MLP neurons of a small language model. Each row is named by its layer, matrix (gate and up: input weights; down: output weights) and neuron, and shows model dimensions 192-447. Each number is 128 + 24 x the weight over its row's rms, rounded and kept within 0 to 255. Numbers have three digits each. A neuron's up and down rows have the sign that makes its largest values positive.
After each neuron's rows, "raises" lists the tokens whose logits its output raises most directly, leaving later layers aside.

L5.gate527:138076095112141175121150075084137127095140094118111093122207161086107084143143129100119153109086104125142161135098162129109130154134186121126144105100126174149134138125132095179151137116174103120108113134125122147176154109187138141144131089086115147082122127105090152163108149118112146165139117102101112115149094146120145130127150138164108162156115157117157161158109128144150117110145122113140109117101134159109102118170146134117109148109145078105129114117135119113101129128133126135136159098128088116129158108178120121101152125139109142100170125160113137129185118110137118137158158109100154117121120131056126135130086162103110109165104132089152144130167161101150122115133106092110100148122132125107165114108128139120074124100095112126111140144118170148120126121139134
L5.up527:123081125145111111114124140139158152124161149114128147149153160151145147155127106080184050103165144118115105090119158111110181099115181131102094111113158087134133125150127111116142110118114166139149120101160169124066079088141115059110130123072081090104105129143156129138119164124103125125134114128096121157098102122139133118102130091103091086112113126104146131164107136158149103142114170120114133133108087160133124136090131148128144130138133148134144098113123136114094141104096126124161088077130139129156150111104108133116134100137115120168087129175140119139148134150131154173126125116133160173141123118101096107089151154105096156099103146083172098122095141115117130094129103178137115129089126090112119138154127157100130123113128173139123145140093145148116078110156144
L5.down527:130113128145126125083156189136144115117154148097141122123188141051191138132161143117119127112150145090125140125121086089144129118131134103122152119103167131137138136104155129151107130066147131164083123096102114140106131117182153120154134124168123138122130125109124137110096148135117130080130167092138111101127131160181122141172110132126091122146102133162141193158087124142169115103121105122130133167173104127145145119146151119104141111093099120129094151132128115092107141114152123139179117188145138131116136141139130161126114122137118094142158128134110108147135156093129149120133107100064112135120104141146135134081113108171150119097104107144091146143117128117098085142128118105100136153134089139134153157097186157130128141109135114144084135178092150120125100112149151
raises: "on", "a", "in", "ham", "ong"

L5.gate1365:128095122121109099130132155113159101096142118123085139123091147109144159146157167118124148133112160122075136110117124112097108137131100150142137067126100127131077151091137152138097117119137130159146128101155138097130112104095140143152115121176101104094140088122124134119106124097116152142107112078084150125079131093101101125122073197133149126152147111151110114148178139137193092140117084122149169110124147169140121186146135166112112081144137132120119131133136107119086165144123145107145139129146182122079107137118136131137126130102129147164145127107134116130146154135138093155141134134135103132140122143092110090136141126150178103096130116101119139101117138146114127153117121127163132176149107110144167141055130081166143134100085139157082139111148122161148125172158102
L5.up1365:112139139091134089147145129113166117121130090139109135104081139132138113137120161147149105149142147112091158117150144090135108140141121135127138102155143120101087167094108087154068139129189152123185123122159127084137123140126079144125114099143101122080149098117102157142120156132107169127123146132090141104145150122154107108147114160104157129100152115129100136133140146133180128108144128165133146083102124137145103151153123139126151136147134071114162142166117102128059149154112122131107117129159160114112178127107151130082126105116109167127109113141137109162164142124128142136095112154112117125144139132131101087133084123108133107091122118117124108106127136111117142107107143132116096155153113108081167097093141100146147135138137080107118133118153123096141124184134140
L5.down1365:181135164113117105153125113138168141115137122166084092117092108135090109113109104122114079180126102198111166135092132103124135090123112150132135127121124117077160136122087107132114117113153136129147124134108137102117119125126146155135120121149119109120121120133133147155131112116145155096155090121099118126122104122140110147159169095108096124145136147127119140150114129134084185087099095173117131136124109117070126135144099135112144162111098109135131074144070123120159087134076151131117079116131102134135150158107161100122156147143138136094162100132113075134145125101128160149166146165125109128138135141131147129112085147107169138118076124169119100130128138122140106090131120127126139131174110117036131142134152129096152136170125160118114131126157123120115124141095128
raises: ":", "(s", "s", " of", " Succeeded"

L3.gate1448:089092080149134138164146110153106129147148157093139116157084132108110142144127129127161155145136117131137134103136137140142121130102128136127123163142204131105162148126140125129104105122110117112139148124119163111144109145128159116146124097171140140117158143177129102121117115112107122157118140113149140125144150161150138146140114123141115122202126120163136132129092130111154120135084095149137154131131192102116111122119142108119134108089171134130098151178132112128142125118187134150121141144146134100117115087119142165069140124132137149128122135109112140145155148145111143086159091114104119141125084140118124153128119141149130089089133141160121150125107114150096142161133157154080116125143142161150117101138138103130121132175118114113147119127100122101088143107084085
L3.up1448:071102146128163104150124111117120137150169110105121172134116118132158108155101105114146145141134176134110127112090141134111145118080135140156130122144103128152123130109133144084107161120101154174157134134125145130102087126089129098128097146152156099149143128097121105137149136172124129130111183159139136101151059123156149128085076134114130117184159119169127123105130122106145130154139077141109162112161117109098143130138124071147152145093152116136123125117138143099154096130107096155153157155104120131131108136100142155132146132102138137137170130138111133162090111143113092148128151078121154143128106098061129158149136161164117159176123122152158135129101178102144092162164125142143140152120115146117148104097106172144162135118103162112204095098122105110119150161135127
L3.down1448:107107166163110087121152111120107149170120151099118143140119178149187147131140145076107116119156085121109111147139127092119190105095097139117128121116127126154115147140133106142123108106127126152160117125118142117084125139176169114151122105135109105113140142148123126162101118125099119169135133140125160134146194101105130128135150163141123147124135147157127119119096131145116168135108150116096104116137186082083113117091150182160108096154149119173122100095109131127127167126096150122155120122126123118084150109156167134100184112148146128096172101159074151122120137138153123080119160161134099123119126067086095131103130122138120119142110114161127138158140161134114140144110132120126111087103126129155142146156149112155131075142113165136122145102087126147107152138155123
raises: ",", " and", ";", "ial", "ess"

L3.gate906:132130131104164113116074160138160106088108142125148101103132106109115142107159144078133170112139140123121096123113143143133075140130137080093124119141119119141129135140081118104119124142123107174128137119119074105169110146112078123105106174139120142161105106090126098098141138130128135136127124148170107123099084114161175127081119130111100108156145103088161162127135115111087156083141135114131107101133136115141135112165162096070201138142114128094114119145098126113171091138160143070102152120102102169140116135087130139133182162109134147153153174115155099145142183134161140175131159126111102103127130143126081150124136165123112169122082128060125134120128114133153149105170152115150155177135122126129162089159158125111146134083147077146110152139149154135159107138138081
L3.up906:109106100136166086097115104131131135111106112153149077119135140133133115094157190101118133093127129099126079123128114150181078160136124127111167099126117137124139173129145115121089140151132121151091113114140112139149088139107141119108130172143114152175063133107136104129130125134097134129117101135100161112133129151117121101107114190114118114107129105138133133132106134096111146101152121167134111107160090125081140097113193109107175140175144122076120144126138128169095092109127140121060150128124122143130115175107141109142132106156127147166082185126153132118084080127209137142142116114136118103108112178146101103152149155129119157112116147126164121147119098136149133111178160154170116152104133134118140098175164142123116138159161124174160177119121127144121127139136132
L3.down906:144151096162156142145137135125124151166110117106094157173124165133147121108117116105128063142121108107126141105182104090109151128080131150150139157106133153140130112132171138137109134111130146147149130162121135141102153103161157156104146149110103130079114134140139137133108118150114170110095123063123138107138118117116148139158109072126158144127122150133102136177153123155121121159126175111111128120146173096132118121095137170156080126125149095151149144100100095121077138114081112175137130122129162136114101100171162137114111137151107146074117093121126106100118100128104138085135096112128129158154095111095145089090141132142115096123101126120128152117116133137141116162126106130084113077145167103152147115130138146119120117104123171094147088116088113107110167128109155
raises: ",", "'s", " of", " and", " from"

L5.gate558:119169131125127155122122181119127149144109144181119137137187143071144123099147116088126180146177117100148139145151148106145159143141152160123128139118160122164094127158137118125121119157096086149120149121137141146126108155109133147130148119137095106154127152142141114125140134117106101119093103089147142119161135119138153116117117120132170130143142124065112087148115116168204109159171133120122147100125123079146145152178131151136138112102159157153146130117151123158109102129122114107149131122147168164150136120130099177116113106134092134120116156125129134120155139151125113130139115069165119129148079115121114125093145127184138134140116140107133098129143159151154124128147120142126123108117079144133130145117163087106160092083161124071087125158139207145152152139135142
L5.up558:099132123150088132095165181147118154145125128185118133140173172125131142089158128145136134137128088104150148145146205114151149099137097139129142123139102123151097148122161105098122087149106098146100153136134144121120096175116121162154114153133148141144093125141146141137134157168138098149101084078153162103163149131179140117121113148138167111114160113154096114112114124157158126106124147103132126097147107095149132125096162104120190138156137088100131143151106110113128090143114101141135096153144134140170166094123099173108123099134132134123124119105091133145100146147105122116107096091141153158120108111095118120109148128177145140147114094116135102132161136135187135143135145152148152110128097136134107108163125110158157111131135110102102132092122177084113126145083154
L5.down558:133146120118118128108148124127109115092195110130172118110125135118156150132089112132085108121162151104163160107140138124145109099135116123127074123101156125109117136086149101150154100118119120128180090141119110128152102129140145146145185111104155143115151089122143099125132163106154164144142128114141112191150115157071098137121149136109109144123147094134133129134148123149139147144106151104145089146126119121110155108103092173147122114133141177100143127136122195100181121133144141103129142174101113130146157119088116073112113142150145122102130134166133118156118170126140121132137112106105166120140116165155119114164097127124139160141153131121132170138102133110137133145099122117107127071127103128110148136131142154107117155106128132138167113129135152141106126145115125
raises: " of", " –", ":", " (", " -"

L6.gate1027:111119110115133177110053125128175157123122139130062147124131117136126122121141142114112157136117118150114098134127132136148162158130114145130123134114127110156075085173074114126112129138112117114116133114142080164117130136061100129136114145159153122130136112121158146059155129064145149124113122130138082141131158146096140109100116193103139126103149148141143131071131140129124178078138101098142110157132109130164084170156161106104153125139121168078148138126127110160112078079159111134110118164148102167136159110090095155100175132087141122112141120137123107162143175115106121149100126161093139124127149168108117107173142134089162113171177120099173155111119121107143107106151133108104135175133128137152149112114128119107142124165132132130161147136152131105172099140143113
L6.up1027:134129142132160138116159140142081139087139121111123133150139086138124131127124153126154098131116112131150152126082097118154097134117098131149109120120082122129124109138135085130127157137122133114119104147098133134104128108112147165147120130163149146119155108125146120096180139137104146140143123094106163157147113179120092115130127134131087115144101107134142143158102124156124112088145182132096112162089108078154132049173161084094101133106145161145114125152099121150129106113126106138153116132133127127143127131117107102135145148116163122122120116152138141137163125128076138097073126149124097123093151172121134125157103155064145121129153106148130148140088135133128129098129138114136130141172195156099103164108135169133163175115118158134132140107155121120133131112154118
L6.down1027:126085144120118136138112148149153147174144159115181146162139153164139148131137104112114120098142127161105130123171112084143101120151143096162131144151116142101138117128120103101125105157136136138143101114097146107113099109131145140133148143109104124142159123138129098141128124159090103142152107157109099156138135165151116154104088135124145144112125141138124108107134137154145136162133126195136183152165123090107114152109103143123093149103130115079114186103118107096144140131146132154125174134102110126112127125177119130134091140176132134134110138147111127070093133126122152098143147128130146134126137125145120131133089116137137102099103115129140100128113124148111117176107113108134146098093107124075111161135131108116084151141134125135123120077146136142125129127132149
raises: ",", " and", " |", ";", " to"

L6.gate1817:137156145114111124150147093158122170132174078162149106136139124127132148092126139114119125111144133104129107166151106144134113122139157147121093116132113109136148111122100105165147113122116129138071104137167136158134121088140114113133099119121117124128129124164145121125171119140109134101164133090131158113136139092130121157174106115142145106136108146120143108148138145125138148150126132111121154123153124146134092097132142144086166118151102145104125094134132133105127170083138090109097159151140111079130110118126095105134109126097110114156118174117100081138089139139135112153123137140124131129130121119148110068132151125102109115155155102122134129147096152120169209097076117150130173164124102194101075119162122111148125101109135092130114156131144151077141121119136127
L6.up1817:121158095060117155134118152117118120147154149144127105169099130123169130135098152089157128147184131076081161182128119140129160133154121145137111164147136169107137161092118154098106149120113156110151104147132102142127100106107144101155136104132118167152147134130137146118127090149130123134105123098129117120110157119111133127118111118063115119113118128104120133179105102080177092131135185108115150118117129151104147142113102094122108142133134115128106100171099116112142166161135110147174172129079171101123146157102164125095100115119131120143142104136141157140138119132125117101130126078170147147110060121120122135109145165158117127102151113125141132145151150129114126141164153136121112108129125127117118121116097099113129091111146165139137120101103140111106113138117107
L6.down1817:146102124115153122125117137160175136141154107115165137126121142128131146123092140158119103149141116161144175103133102121109136134159092119095104106149176116105137127131130155159121124095089131113106132146129110121161139120118143134121147113119133134183133172113147172137117119143102124124141086137162146132120156145101149160130135118150112157125141127124158100135136094159102078104153125141120154132115160197141095176136102136148097138149147117136138164113113137104159164139103116150160145135119133108107156076144112112115105136126111166084114138113146145160087125154137170081137117097146167153150122107173139122127124131118183134138159159126120142146154134170118127147095128109120150132088089139110127143131095144121147168124161102086105118123139140116162103103105147
raises: "worth", "ome", "stone", "field", "ency"

L6.gate1023:129135139116138108124077071087179125159152066100101123178114086101157105131159125124112129101139134180113108109076111136107119132118146162138133116081135152154111131135090147094131178134108114121136148142154115123147081121148089139130070143139146149102139138125140155113117119101177138150143169134168091110159168122029138103105094141154164136111112125098120093125111150122113160102101116113111151125120138122112139149145121174138136128142129129113117093148164135128132114127153129132146136122131141159121082069143116141108121136153087146137144127127106131122140137131111147119137109109096113115089137135088115128108143127104169137127150143120110123124166140141103141112103139125080107161133123111162158094099149119112142089138124147148138142106111151095119119154122154
L6.up1023:126138139160125173155106128146144154118109116140151124127096137149127108109179124170113097129148124177132112153094129120133112086113160131129081108127173125138129148148124159132122126126101103128116100134142152100118102129169127144185099105142134126144132134131078156182150127138136094140132100180149145117125110105097122134164131166130127099139153126114127078099132144112144146164126122156129145170154122133121159137137153133111131172175124130084138113099147095132089084165133122117146142096150105157151153144120131115124125148161143124151096073124078157087140114111148129133151112137126131142106108181136131114121124092128081129110116133113139085160139106146121134138164080138148145133086131058132119134078112090135144108133101138093179115121136126108102141110114152
L6.down1023:163151136089127156103195146168109137129132129166098145094172110179163115144150162133098132194144171104098107138097152141112162115134130121124109158079117136138115090129101127143150136132131126134138149150132162139105163112120083109135122116154137152092213109133123169155102165145143117116146099112188127160111107059123122087144118144121113118144138112111155141156171114171132160118119122111138117131100137152113190138145114148074136144113130142160144098157111129147143111175138101054116089106155131144168064117132167149170131143129149121175133138127140122113154122119143076087106127135129138135160125156095122149185110107175083129151097125119146121108127140126114134117119146145091136110095144096103129128092141131128130117133131121142123102157104155102144115111125126
raises: "ines", "unal", "ands", "ots", "ith"

L3.gate1237:100137149137134163128103096112155079098132110149104077062144120097112127109088158142107134138135136144137123169132094179134098096125130132132147140113102153123148135166102126134105110114110129120144125122125140176159150115138148123159107096123172139149114141109159101188138116137126115121119119080148151120128082147135180152151136156087107132133075124138140136096131170127168130120117132121147135141098121141152108183108125117107122133118110106136139138125122148137117115119173168149161163046118099122148135141103120190170114115150117112161131168130131108114165116102142116198184174100093132097117145115140113111115128110123127127137128135101130135121148158129141095159111122154137173133107123122172131157126135144142113118079118089168118113085089174165147133130159106
L3.up1237:135149134120128166126131135126147119095164150148111086121113138138114106136126150147086146114117114084119119171156114117116099094119106147141121180129123107087096088150129091096141120125097170105143116133121147125164132117140164129144117139130133131134090110180164123168130107164114099113159121121143134111093076113168121188155148155121099152139121113170135133097132168134103164153100159121089096110110130135092100136124112091100077164153144114125094086097108123122153127115127148154171164097118118128117156114128098134153113110143138123171142142149151114116129161151160115146134096126092103139158138104139156125093109143103170087123101144076121155146134158119121156156105119144110113106120134157146069158127171168189114124112116091140108067087143164142130134098137138
L3.down1237:164103086143117153097115131166152125084110139082106136147123115171162117106131178090130160134118116116172087145119148128088085106097164107129130104124117146136159122136138162118107137123080124128137146081135136076149117140153132132105099090154109117131132127160131121112110094122090116167132139142146148146127151119115106140100146119149163111113141094156148153119136188133119150154134140120124098160132147153109147085113106103154122155113123111093102081088133146140127130157129114119121105153126117136110149083128126175135149113181119126108124137151129138146138163159155136096141085135099100158159133123138102134093076136131106118113119180096135164123135099149121117156101152080135125118092134131127083133108179128157122102135132133137082053138106143110129119153123146
raises: ",", ".", " (", " ", ";"

L3.gate1400:100130121165154171151112154160139135091138097111127080173093133114134148144148163124116122093157141168162152146094124126112120116145098114078119152153069138107133126162149124145107118114150148159167096098082127118116121112128086100118109148131190101098126157114141153100124137153141116094143144117153142111095121102150140127117127128128103151130078138112137116136124125105093135128116088176133174125100080107148093174166080167138121102132128089133119147145108143133120137124144105119111144125104143142103113139140122163125135155166117130141151097112130138150117104121151139117135091104106120120122106120140150141128133119158125147155161104136082104132147126124143140129134114125167152127162103096109110172158157090117134124137141088127074136165104103148128073122145133
L3.up1400:127081125142108155090142137159081128138144088093142092105109163172094128109130157130134139135121119143167152137102114122140131130078116074118122127151130141128114150140105166113149125124112154120156120104108118089070147108111159142103098131136108147109115123152130162114097102136077130118122120132124144143115121080121108122149130145117126154075088163129151137083193108100131132124113080121139169111167101100115103104127088127092138133073141101137082130120131182124146070119111130142101112143093106080112108117155075127169130101136154187153118134119101133165156096155128149105150121099079113121133090122121163159126114143133094134072152139143143105152135152131104131123145129104098115139119114095108097149140137124095091122130137140091120124089112112137149117142105141
L3.down1400:114120106161117142135115133119117148157168153138128105112117140109139098157113102102165139121138110082130113124104142121124116137132145123129110140128112147141164128114164115099159113149144132168149128102125186109105132093100154089160131116132116129101135131146156087182125154138110114094150082106108150132155122115117086132128165080181124110096099122163121120090165115132151137139100148132157172179092085133128175140114106085134097123130141107107111115155146094121144091128124130184136128133125135079118157121124133118129137129134128169098148116152115142139131146176092142101117141098122159158138099161126153113123124097134109126131140082097167162132123138156086143105108125141111172113101152140116109146149117129112090137178132126101108108115099154176143159101147127
raises: " and", ",", " &", ".\n\n", "."

L6.gate1526:127124123102145130163138138134132143123099130155169155100142111115159087125133127115142143154160149164107113150094172120084118119147127082122144115129106111160084120099096120074124098116157141123096117147069174085107102164143152122157119118109140131101068124128089162095153133139110127105137106151120126136113091119112125097134134129106101078115133170153130143103131145152147150130173148139156110104119163131142137159100149086096101131144137125115127091097125163159148088115162114117170104131130115128106127116107111108143135135122108176163112125135127113136148154138127178122177111108114121145139122141118133130113161151154093082161075127144113106077157159134100125139157135117104127104109093167096169126121094119118119164175144129184077160132145119147126139106135102
L6.up1526:118106114173111141131086129170150196164133119119139149135096134107167168152132137147129140146087137122101166060169113141144138109083124111107110130102177137077108135104157135108110139150135131082129115140161167151145112096137119192135143125147108126139098128131141132151134157133137114142153111131134126118131153148122113102135116145153091115126164072116105112130097121112115109112139130170096156125125115140162115123098135107168153121131176129126109115094156167157067160117094156136086107162109128121111130142098091130135142095129175111093143104116097105128130102152130145122141144118103130123112132109115113126153134166088084131130177104117131159106131082079132170112155135151101169093118127116167142103137123107139113152130142170113130110132138142131130084084130151
L6.down1526:153136100144170118153147152118118138160141118118136088126133141170152143159141122134118167160113115111086140125110130129129156166200113113117096116103108166119112105109127076089103125087098145106149111112114081113117105112118111136154135114142130128137131161095118136140117156121128170098091102079138118097128114113098136094122104129106114063111109150146148181173093139096138117087134151159118104132119124140118158139150161168126114147148154134121140106133109164164151134144082126104113127142151138132171171116161134105092093120130045141153113145110098183114137123139130101160081167115122105124109130126155133132133076111097151157129104130121114146143170146104086115117106114165105118110100143158146112162090186131139154133158162150176115145105153131127114110137122158
raises: "un", "on", "ang", "ong", "ine"

L3.gate963:186132144111176056163180088077183122127105142092093113142131136153087145147147159092154134159130175081161128125102147087115119164115118110125106149135109121104177146126115111136140138147117142121140164096138137100169163103138118120175108158128144127147180114093121101126172093136122113124108164129124102137114105103167119081125129107131093113172115100102110114136169130127174133140118074153076123123117122145095103165129150126139114124129116132130090125160185135106108149112124113112138137124162140114157126105128145125132136153151086098116168136132145126099136120087131096160131165098134117121186164133112147090127107129124102131122161101130186126134100138123148107089099149178117161129161155130164165128128093094157126120124180109114088118180112142124163135122144141
L3.up963:140120136151172095134173130109133126103081138128114140130120132137121111124081111092119129110075102126133129135145165083090134165159116099150138149139125122107131137104121087128151122150113126120086182136110128095131147145119122149167138128101084137125162089108073158147150116156147128106097166128177150140110097119116123131123123115135109146136113099124107120111135116093134135110088119163079182119125161138127090150117084105149076111088107137130128120125169104129106144137158110103140146112163115116206124118086130139147129163145124110097134122149151101132149116116130110142110145132139140108136134183144132125109123159089122138123141127095143133107140112111137145104133108153113120174136156126137123150134046135098110115178164163130074115132121139142132133155100120
L3.down963:164102130131128150089121150141142137106130181132104096124142134119154121096168104142122129116131094113119123112177148135168069105127127106140117140102138126127132141164132130155108118172150129165122124122120151094122157148113146234128115098130155123115163108147124144123106142142137156114112164143131133109129132115117119120123147108114133122116103111130113155093121131086119110102106154115140147148134140127164125098115140116152151097134133131139149121140149128125135152114143114130151156108096130126159255137137115131115135126116139152119131158121131095128110085164126126132151137139135098113136139116161128164153104154093122121139128148104103136124113116141117167119098140143128129157116108133111109123127111142119127114168167131123113140113120138129102117136121140
raises: " |", "-", " ", "|", "T"

L3.gate808:120063106123093150092160142101140113134160163104158131140135156170075133164117078100137128085139131114103117094110127082138146156102186094116113119149113142124087117119086125133145130125145073154090159155130121149171133082121105127105120127136147138098117145139148148113122135110143139101113115098113156155088114113098147103155116148130121135121120118130135051164139105151128140163129110170143130100080122153188113135121105111118165110127132138121126134158117139113154114187105099116128116103152117109131148142140102163124146131131122083125128117124162132157133148084125139139123155120134117135136159099166139139096125095119140136159169077121152110113140084104131110089104150084117125121135145129139138108102149151180088118109128159144151135134146141144116139101114095
L3.up808:147142115132107108124129133146127126147127153106111127148131144101151157133108088144138141157103118078118141127143164120119124107182144127136142106111135129147100130106142069152155127131132149067072161081125137172110136118136137120177135116151110169120119109121115125113131110127123169153132098095109136135123069115115136135093099131114151152145089136136079109125113110142142088140136133143116115088144064152133121156128156108118141125162141131142062111157120136099114083169127117163121121096108119120139143115169155122098127159101106124148141110143147107125081098145122128125110093163172126141094116144114124140110148101122138125101156088115125169138148110128123152117122121138129145095090142096147157120138144099162116097130109123146162119165138164127138113105163159
L3.down808:141112164068118090114133145128173113127150104164140103145097109099140145147137126103123132154136109140145106156103148102126162124134118109114105128126149132128141152112105092135133123110168133105145127126106143181130145064140124155113081148143111112160132104128102116110104178140102127141054127123107199169122109140102131131125111107141098122128128050152145114130051153128133106152131123142143127164113146157121125137102080171164151155133124118131124124172155096106110096143138119131162145114116133118099125142118128133120166132127108125096121112130124162118117106174129143109140139127125126128115129133119113114142084124138096095126137126130154099126106125138135143146109152132100105146097117156129114178140117087116134121141160126139073160140098155091163154102125097
raises: "ings", "ment", "ments", "agon", "atic"

L3.gate411:107112127138104133161126128198096145124114112112125124134120124148114140115152148127137153098131130135121131158123091116131114136118124144135101104098115123156140151155110124128134151130096115104165129136149122123141099126121133138096113130126110157133135180128071125104150127114131107108149102122086177088090104090124170130072150129135119117142108176114137146122168119160164093146099120115131124149121142132102125132130062163146160112106129134133163128139129113183146145170128128139118169106104150091117182113136135085170133103163113113121129112143133127128123127121138120170116124169133131156110134099116115096150173161171096164137111101163129158114150069107131111117078105114125117150159118182105124097140148150144148116133155124148066140154164091120130137158182112
L3.up411:097072100183141141152147135130130187127121159087148100139093164157131104115129136142103147109142100151132126120123135132121110106096118172110118121121156060115163106113109159144162132137163132131116085136170104125143127161145101118140097126123140148096102105184124139087125098159127122136154129124117127136109155162111101101134092167156104126167107121128162127098144110119133134147120145101129146100143156117164093142158093144120136159065110137127105102134104109144111088121186156119156151143164089135132128145104124099131112107155107128105138101115123112154132105069176128101160125157177142154125159141093105145131107143119152126146084117123154129149115092114079139084131163152165121183117122157115097133164129129131082076161099120134103102130159100100095080141170121
L3.down411:114161125157094074109080152112167106122160125149137143135138101081146147126108145136125124147158111109169100118130156127138105112148135092151145147130153084124165160108130119135128121110086158112137146168148078115132120141127133143164144078140112121089107116171133126156145111153126100106118117135101123054129152162107107159148166102124159105100149183150099110100129112122120138132175131128099150069127125139095167119108105145104150113175077188141111122111147115104129142155087116137133106110130122119140098094108125149119079156160106120120114122144130125125120144136113165108123133114148135129117146148151122136141099147106122112058150138085166129084127106139127142151101140139128113114145161114121109141125149092137110151128105118117142099164128116147146113083129133
raises: "d", "ic", "f", "k", "ian"

L5.gate349:113134106111105161108097159115131134152118147142134083117146099101146147115144109127119099114141104132139122156151119143131122161142103140163110128139135120116097124118108103158129144129116142113111130112127150108142150136093136119127136124149123117126088143155163162095131161141180106110127118187099115119122094143194126100103075193118134113136140147066151124172116111127091138123126126142095155136123132114120145135147131126115171142151140160068134149180088106107148124145104179097120154130100118127101112119155100120114152149116088159181129154097115134150141132110093129147163132126106143142165174129148117127141188105141132092101166092151132132133104173132119134082123126132127176104137156103134120129136143104118155105133145136103141138171151119151121147200150098
L5.up349:082145100127154174097145155112121157147150108147161101094100152103104109116127127098117102102138129096148137117112131143125112112075147154126108144109125118112121128098139149116150123102159109108123121124130107104120144127107123124143132113130108167117091140118136164134133120145148116104161113121108131124056101121133158063130113168114165131148139150123139091111104168140134096146113149141078150119133099103155139119134127168130154169102122147087105109108097122117164150142101130143120082120122109087103109113150114082115132136153091131142131104122148151117104108127132138118139127082146164125122130131127148155145142179121129094109136076151141138132149156150116142137122124140110134134145197111120171137133102118117148143118117099107109130155178139105133142164141059
L5.down349:171103104107136145132130147143109159150114149078154155100150115122083102119125143108130114119125164116081136135141095090152130074127118124136079141126158181107192128094131150148170128116147118097130125092162130146110170077098132093145158125129115101118118181118139136114115119176141118158132126117127149110127092125143163089095104155111141163156116096118119131130146078157119130097140136140094141124167125133132113150106148106126075141128156101150076094113061120144135131129145119164133142148144103157149053148149116117131090134141155119139136120127128124142100134133128182135119142119136114118149117091156143100128155127110124120147120149147143126123122176143103116168138112120093093140112120134126125139146147139115116105146158122152099134112113095156148118132138115
raises: ".", ".\n\n", ",", " of", " by"

L6.gate1268:117142121149172165159130106129081126132139102120134111126161122114145145108156136160137150120106118097139130076102119137144128110167160094154102114129136138101150148091117139104088134153107133098113098131119139121122099148120146148127111107096139125111089165158133142168122104105125106147134098128134121129120122081152143116141062117098169154096149125122132040165148091112126106142167093115141133105144147128125097105139105097127142097151127101152157165129095117153094118163174099102136149153153140081134082152123143131174095132134130103114080178093137163164138115123164125107149164117081152142093127141119167138194109120170101116143183133146163107144134111137085142150113178134156090133098111151136137141080126078124128129082116128134159148137140165084116156165160083
L6.up1268:073099141164144134112125196116119135117123111117118108124109121163150152165131076112094166156155130137106107110129089110133135144149126102125114143172128126125132135085167141090116139118097118113135128139112166106127109103128138119118113121157122122129119144141145146101117116141099176132142126133138147121123117125114151117181132120162090139116159086091093167186163106106204116095115128160112152142107144149132155145101086179131107094123161158085114172108103114140105138113104148145178085179104137112098109162131135081099134148132114148108139154099087120115179120165109151129129094105096119136086130114121105135109153116093095165132080146076105101156129132126150131126114137161146150134111115117098143161128119132100155160105139136133142145114107145099142181119110104
L6.down1268:118162128146137129153117128135139094050136131124121128125108162071102146098205131123076130115113135153163125152103145127150100100117132077118131123126137139091132167139141088107152134080154116111118102113148156125154126151117121226134102134110113071148104153178121155110121118119148165141123126139135175107105100111116105098113127117144191131076113124132094165141148103093116103121129128117111146141117133112102154129155121132135127142175129128109144119088145121155124152146117075137164130177155099063167159115126136153114115113161104149132134107133132135126151126158186175126097142081096142121099111143148105148125113132146166136146152106100125149142123087159153127105116110106086140136088138104113129128086099097129124097147087156145160131133111110092105104114148176
raises: "ful", "ied", "y", "ered", "ant"

L6.gate1654:100141076119091170176123112092166142130119086152222138106142139139136162125118141133154159160151156122125149119122137156095107155181126125093124155108117110164130105086105101149142158147107124140122169115140144135103123146092151106162141114120137136127119139122130105106179162148111122111112148136123106173134146145141150127154117128103132154156117126134124091168107160144149132125129111063186132115097124149102152148162150104127141121114148125136157131168120113085115097145137090112146114102132153175147111160112151142130113131111131131121100135118137131154124165083140147070126167105122123149092158151155137141121096144161113089134173138111175087112154177103166094136121159162160113133128108126085124140108115139146141099119119116090121125111102149181153132136110110
L6.up1654:092122092090135114131121098147106106137129108098101126139132134127175091099125136102169178145115108163133128152113127124115136132124112100123096122156106115131102124106167142112151160105166172094179132137135142133096146171103140169144110141110112135136172108143157134159107123119147134147133141109118088102148096107134085088131124119136118105075113114141140121090144131128144114135086137172090179160098142155101141132113132152195121127150146140134122139120144125111071109095133139096116106069090130133113145119143160137137110175088141132159139117147163141125140135134078112172152167128131105142148125133133169099137076147134122157115113106129132131127117133105143151140127134143119129148112114128116124181108066123129117152077098136154173136179110097137132089124173111
L6.down1654:118150132149098119103154148124135132077171112094137144109163098123127138126107114126141118146115180144142116083134151122136138109148087108156148128160169117136157140150095185155145161132151105111131132101118136121089119124131125075104110132109144104143155142126119111126116144155162150193117133098098109132123113114074159086113125151170114151073131146128139144124168124085127112113136098191110097152155157155165138132171100147169129104134139138158131137134088097152072135140114139181102167103111119082132131136182103148123124159132135095146136095179116095127117102134107111117106111135111135107100092141137078133110101102092105098126123128101131144123107099144146116127149127148143104147078145152119111128162139118076144151109101146137127131152097122131149125123109071
raises: " (", ",", " and", ";", " |"